config = dict(
    num_hidden_layers=9,
    head_dim=64,
    norm_place='pre',
    rope_theta=10000.0,
    qk_norm=False,
    init_std_down=0.009,
    optimizer='adamw',
    learning_rate=0.0011,
    lr_mult_up=0.738,
    beta1=0.9,
    warmup_steps=369,
    max_steps=5496,
)
MLP neurons of a small language model. Each row is named by its layer, matrix (gate and up: input weights) and neuron, and shows model dimensions 0-191. Each number is 128 + 32 x the weight over its row's rms, rounded and kept within 0 to 255. Numbers have three digits each. A neuron's up and down rows have the sign that makes its largest values positive.
After each neuron's rows, "fires on" lists the tokens most often at its 100 highest values on Wikipedia text that the model never trained on.

L6.gate34:189151175144101133109094123144100075161135123114111131150203183140106131125097113158154140111108064170124156229080110186151159089130144124124146110150146190142093115114142173120170151089109126073121106125174133060153147115153054071137114151118097159130128153111146168144134103147134100148099153159133106141111122135139086082091137159085091148141124094105124130140096076158127060125128153161101152079137118096113127118119122115161053117138109161096079112134142113128090069079112122058142141151169080142094160144159210135193139103110198123155109130111153172116175077173140130126
L6.up34:116120148126139112134103141144152069114111145066066136101138111212173124139090107089134162119106082094066142216115160082089175116127176157148172118112135115097111127158110078134149176127169112121154193123128078093125123145090088154173157133121113167141182163164178133201107096132132123179088229162121149092125145139121130167082073158184079106086139121113135107103127121156129137133103092148128187181188146077072103185132097121157090125118135127166133159144145100152144158092087215129151116098205096129133140104172106126152155115098151083103097150144132149085103095109200086125
fires on: "ol", "s", "S", "r", "th", "c"

L4.gate215:137176159114119097160119073139129122069172087027109138087203117172117116196171121137156136140194120155090111202106138112126137075162147109094172080109172097103105129157123146115141150139155124140132145137151131087095099165165052138158161153117114101121107124121059137144100124136102142062140128150161041151137164156175113138205157163111106107105094104202140156119129142130122150142080148109110079120128141113141129084128115087127110093082077161118166160087140126115071148081191117044155096135122122110146144101167151154128076128144136074131096116135137092133183171190175143153
L4.up215:088117161154158135105097047201125105129144116152138130151126228132109178138116098090046128111186140136126136152178132137147125117136149136145163123148120084131092179158119191079085101134094110117109110178171114122129099135088145115145133123122149089090149136110143081172088080148154177100069147187150100156102126141160129165130108102096120107121025122186146108094092128103151137128097127107077173179162165093107109151141110150143149070109083156113143148173147138175153152101126154150143118121171078137116110152133105101150124068153140126129149178107017138141150188099156112152
fires on: "ed", "ch", " ch"

L4.gate247:114114114102096136103129141154098111126096102193096152175170153126120141103084164085136135103114193122157123115154139126123155123131118140092129104091113109134101116181143138193132155109156106210163064107134172146123201122148162104157174155140101158074114107151110148130129146117147108149112170111189130173175096139155157128154077119061090162124088131171174140170128148129156176134114152141136139110133109139147120167101145096154121165173126162196143165190120180111136128083099102128195093104126086127115169168133100129136152133111109188170045152189059123093100156117159115152
L4.up247:068193129171088121123105085168106154129118138111115119160107134180134112132158115148099164135166121123091133155145181114076117112125156157191119077079164101093096081124156142133063173126119173165099212196200135125108097116157053118120137131124131097154140160142127142129086149117155133120154184158136133167130135077143075188139126063103129116110108084125091134215117186088101113070106107151144057134181136168154117157160143141139159080121128125191107135167126103170152114104154115087161099095162153083123139090192109039097110073176119130152073087134101100146141162059173148159
fires on: "h", "s", "m", "f", "r", "n"

L4.gate154:101135170116075132101130120146044161139146134140138073102167095118146099188132205105087133175112132087129198097138129109123147081130206186128099160144092122124093118149145092169127107138120060101128163134068162124125133131135165194144135098096123116070103137102099153142124182164116112126120143129066156133158159136146127132176157181086137139141177106123112083203144100103104063172174108156097133157107118124120131173078127162077145147103126152139149083128134141171118117150133136108105080180087152145186151144196113171114124159105084123104149147106095107140145188093126141176
L4.up154:135127203157144121155135161198080139141154130129182095140135071059113050147135150087101150167146146142156102074140135182146111139068112175150164131131066195111097092143165139152114070113175135100151133166062080148185147156103083210139089123138126120112147111089145113124124188124108116101137149118102197143145144105141188043143136153135113207164092116072115107196091133134124123157182127065082175132077172113172101189121114154132125119153099135131111123129103115131163119081152145168078123104106153174202146133164152079154125131118153102156154113118124168083154167157156115168
fires on: " re", "re"

L6.gate157:154126089157156113106140117114145154106158130174109136181124172109076156093119128104154137151148139196114111107185073174142146108111146117112159126113135172107113115176084168106145114171100138120124103142138116126170108123129158168117065155133040118098134169107121136086133057107158132134146151136121127137173163061123071134116122081114125174075108137120052102091142149122164069198192117135142149193113129155073160121082151117124097135137083122147109188150102144151200129146146136066085134182082127145118158146139183150141137128126140178136129160190191080143160185184054110181
L6.up157:097127131158061091081179186106096139119111131150197146168128122147159124136096138145152095091131125165151149130112114093108126152106140158179051103124165066157081137117169099128097087154124125091130159116138131084120135159110159158173127092094192107046086144076168120139169153156151102085147139172186156094114161104165090144171139084145131130071110089112105112148133154157173211157117159181123089095128149134102111120159123077135123089147109127113097167129164131086119116112145098135164117100120164103120088094157123086092104141162144132078146150125111105169120173078155206159
fires on: "p", "aw", "and", "h"

L4.gate36:093078129127155143173098109173078155086113205139149114106126170162115150164164192142113143167146158095193143171058120140086128130164148103127146163147118066083085185152102101096180116156105120124187110074122153082108128134090171137166108151088091085155134125105122140159140130167151130122121118192170100121112134099198153158123102115113143186168095091133107113093154080089119114135108146106161194171085133072062100108112121190160198142200142133190124087116142153094108140132135129084174147175083170094102120190174142142099172140140165138157185121121151158151110193075128166109
L4.up36:142142151148143119149157157110124079162054155208123074072107084152170176174124113189155173190048094138163144154091106057135125093212124149105131178126093086130172113108125142115062154157117133123138061087125148066141142080172106116150098146156110107125144074158086134096110158132147161072164133114107134127153105140130130112108192123125132095118119108153167093111185130084137103099132128066152127197138140055127128115137117147131092142103140115088103109125063154113116136175151136145127124137120109064067128189155114156133154126095071156193124104111169126141192115138190157135
fires on: " v", " he", " g", " V"

L4.gate289:149118143093134152103137115179123151091190163195154085100170102127102130116099093173100092128118093171115153174098127152134159091213129142084137164140084092126067106150117092172153192113146109095132136106110080183163067157126105131131125112064049055113137125118105185085170173160107123101111073109096118143152165155111105140138075093127119105078146130108116110121198105102099132159142110134167108184129134140141158107085135161114154143078133195111176084151155169140120123152112141148133122203119109130117125203153091174128107182133110114104145170082128081166142163177100175129
L4.up289:082123109140111113172183131114157130111175137177113120191138119110175107119175149133030184093185099175126117154155155119090113157101148134105149133116176107053135160113106160099073105110126142102130092177123119146148100127101113177164093108135166087088147138157110143137164158148135199133140128115091129144087111190142095131063124094155086127169075111140152124097096073132107093115092185154084147168101094201117163106117119156176195092135113135120123174112147148134124141106136052137095111146171184183039081125076089101112052135122150156116114155188161178146182189100096079108
fires on: "ed", " and", " ", " R", " D", "ad"

L6.gate166:125132117132142120091162110172073117104117114160107110111165184167116102111131108178139127079072127150086166152092104139103140125120153180171116137109111130120133116126130171128143164100086082088115104151144107110082118081117133086121170123101098158111156198139113097107145120193133137121095145142189142157116091081107113165136090158062114139167142132158114095189202090148130143134172126123157192151046110046037081163113092102143120165176122131178145161113113158122121138085124187149120097189128073141147173174137132112085146128049147148184074132091149102087158141131105112128
L6.up166:151156103131152115048200146160120107150096131120094145165101168149091145077107071147112159104132061097130099143113127159076059174095127189154110125148113103182147147094112145118055119107124130132132089142170139164066145051120101082106144106110097152122125205147175148088147102115138098131128118131181143121135068103084130159122129186093119130191128128196149106154189102122122141146156149153151159134064128099100071149121133075140100143166155129148109130115192161107139109149136151127134179178122096123137179150097115138087143185085143100156110106085106095118132145144157136141
fires on: "c", "w", "st", "and", "in"

L4.gate255:131091150076168145118102171080110139150143154117120101115165030113096085077148130141173166096135109153071217129096133130136215099162164142116136141123125094113076100101128109124094107136094092070122175151122146126141116133150195141070051117092121083120100122127087165092143116114091163129120145070106095091137117112103077119131161115118129085078115129115109106074169148160141143157192131163157145063117140154103133181068160128153125124102092099077136120067176125171098100138109163089137144129191103207138203163167130144145151116087157109120141172126128111122126089200107155069
L4.up255:143206113122048145113199175170134119113172188113116114134116132131141135113132100141137100118130137160085126101111111120178116107158156172154105161105084152095108097140142092099124188085169094111154184180096133096072121112157062177139121091132119148146105181134131081154134189159065095113110108179118175115134116140124154117148105149150129137175105179088146141182187207122137127145173076090156113181092151153101121104147145098085182137158139142154105140112145087117164104126121113163092130156133136091157082124126180112156133228132143127155152104157114131178135097203181107143
fires on: " re", " C", "ed", " f", "D", " al"

L6.gate96:140128143142129085125105141175057136110118117090128051123154198112120168123129121140165200101146109173131162127127140136068117108171115109159135111096178159134062137139132141110137189120089102155124124121163033132201165122153126121156079141130133122083154123083090097137113169134098140156133183155135132157147088111118157178147131185157120132083049077163091166107114132095124114122115093116160069142143161109075139133117106103125131138063121160124134184111170076148116203062082145151095092059157132129130075122135088122121142083108156170096157117084145182106187111119126081126
L6.up96:134173133119113051156116127124091085165162095189131100129134136174110188178121124117171154123073139097137109104130151105055148131141130140127121141129153130066176112135160097156115132117130112124172120137093132126158145182125146139061106107170100093090128117087105153149091150153144160190106183154080129081149057123126106163203121209079198169164118096145100127144127099142169100145091181081158164144130115122105107087157161142081161081117133088125140165132098122113166094081060148094112128139175188181086132137148097087152085060146183118179103103145124088148178092135143096127
fires on: " pro", "re", "ro"

L4.gate276:054086153127131106189130095140111129105154096186082131174119131079132135105116140144136140133105147145116095151134126165165175090121079144142142111105129169157144135103157123064135122198143120128110116039112130087086135083106121136172197121096101153162142100103134077141109183106147066123119175116127118143176131141085178106084129082154135199200139108136183137133128085151040146088127094089104155156143089044121169130131180168173153195124127166123152132095188108143155168135100191100136097147099143104112088094112099123118124087106126187074089092137155113150117131149114130175
L4.up276:160110125115100092099146161140133102050108167153026143101090114170195152147136086145151141131084103143155154110159144149121124088141065166128122149200115162185154121110119091155115133131168095158133098101121150116162139120179143176119117152136138086046122077129142095114091145126120105109100121086183184093094128122118121110112147105140103098101123101155163108100119112134131100166177126094128135191167140145149119206168127064127127133090096162134158137156175157145184132095089150119117078094100194107099121119063093087158165145152081046177124148180165162109106169159128138154
fires on: " h", " g", " v", " at", " sh"

L6.gate243:173132148110124067130118122131113105108068137124152049133166131128101108112179156146151154094109098156162170141110138091080188115203177133147157104136099136148122061121170096090170137125141094118168136135146068035110090178144114151134123091116151163122072084086080160166153108119152135144103145142116156143124137113074144223137078105117178150109099091108144125132097083179152117161111123067189182171013107136068081144142108130082146139148128109153159141098096163167070156103082122078140122118114146166138108145160126100127145147066047135165171119099126074131135143107111149179
L6.up243:125160121177112125154158142092145104162127135050151109123144112082133073138105097110122142071073071186183104133126131087091115135112151115196123143142100129166112090121163087117098121118129159177124111163137071111093139108219121151144160097095160155089064118131106159210128098140136107165136096136111136143118120161081084174146121186143174142168149167055129088099113081130132150169143171086105188116122076109109106148115110125143091167156157098117132105185156105173127136165045138135150198112116177119193084145178115096131176127086057143178151118126111083165106130156105081116
fires on: " G", "c", "g", "G", "C", "st"

L4.gate13:145116127073097112148161165121105116093123117151140100102147166142101117100141134106085093150126140096085138179148106081140070124097153089085170131143133173140120136164135137165131148151113141154105111185137073179171122136087168124174132101046187115147098125099113133175142063085136111145143123155155134155097121156135101130135110095081121155159197071109091137149154089137107137117164107094084099154112074142134134137057152135113109109140084194176151138122116178117078229080117060069143105119118110168121122116174116176170185104083060133136115116089101063157110147135058165174
L4.up13:109116145128156141135136102188149126123133148121173149081117104084120123075090123179117118186155150096143146090141111124143122134054110092156119113130143182210121141142095170159145129127093158112130134091148131146146169148089196166143084119151165107143158100184099117134101074082141162141126137106176156057061122052090027216125207165137132136109111115120098139102108126098087141143091154081123140115094167131159150150118110141129139144107121151158158118119094128104142118078155070150149120128125104111064101091169110159141211127147068077071091145126169124150068218166115079151
fires on: "==", ",", "ime"

L4.gate129:144172171094091143187086097177171090124140085124118119119103165089204100096138166142126178197153146095094174129175112146134155172111167129102146179115118139114126105147073148131162192069109076115135144083131133098138073086080142112176171161120122077140080111125117146148113100188107141122155110183124153085099108109154168136189135173108156112134142132183070124139116104125145115188141099122157144128085125085109178101035178119117154122122114153067172074108063167104157186114077101111148086152074128179118139153108140160131114115138058120146111092102131122091111150122125170117
L4.up129:199124126077129174237183146122143142114130120088162100158137130108137078142146125186102101121158132091153112125193100164144115180117152087112083100114104142130158119111080154137187114127145140115085093147158169133140118128148118132119108137101131110127156071126082103121075113142130141092135075169128150109101165141167186085178143157125153093092124126117113158163204111146172121074097124127120112120127108140102131096067175121127103145176113196126138117121132116156127198098085108119142125133077132178138084156101139156177093070122085136151095119167171155136065141201161155154
fires on: "=="

L6.gate304:115132127129138086155119143206120132155095102109065137156183145096131146069115129158127160111155124122115114109163111115111180134145103182063189161083128161106098151185110112169112148068148096159180168116143031073123133089161054092097186166092130150140129140112153104135125135190161164112149155139119134159157175132115139156164157198152123145105094178181138095112115109145133086095111140208154178168139054150123139142132116087151082130136132130154133125100112101147091161165090096152170132110140101099135125099122157156110129097137140126242123186130108125152089118148137134156
L6.up304:118089131168131161208121149171140141089087053113158123104144121143129124128136106124118102182173148131127134126093133138107190154078171133142160114110140155080111130092099065081089159109138103150147186142154018125208149116128184153177097151139097116167129127074151156110202156160103090122147183147142157098172119150106136160120139166112156095192106092187126164136122096186089147123108158106132150120107100121140158161125158112118161149090092133124118207133119100180137151062117160157179132109171115101116071139165104117081150123154128167132158096159177106158159091099126207121
fires on: "re", "r"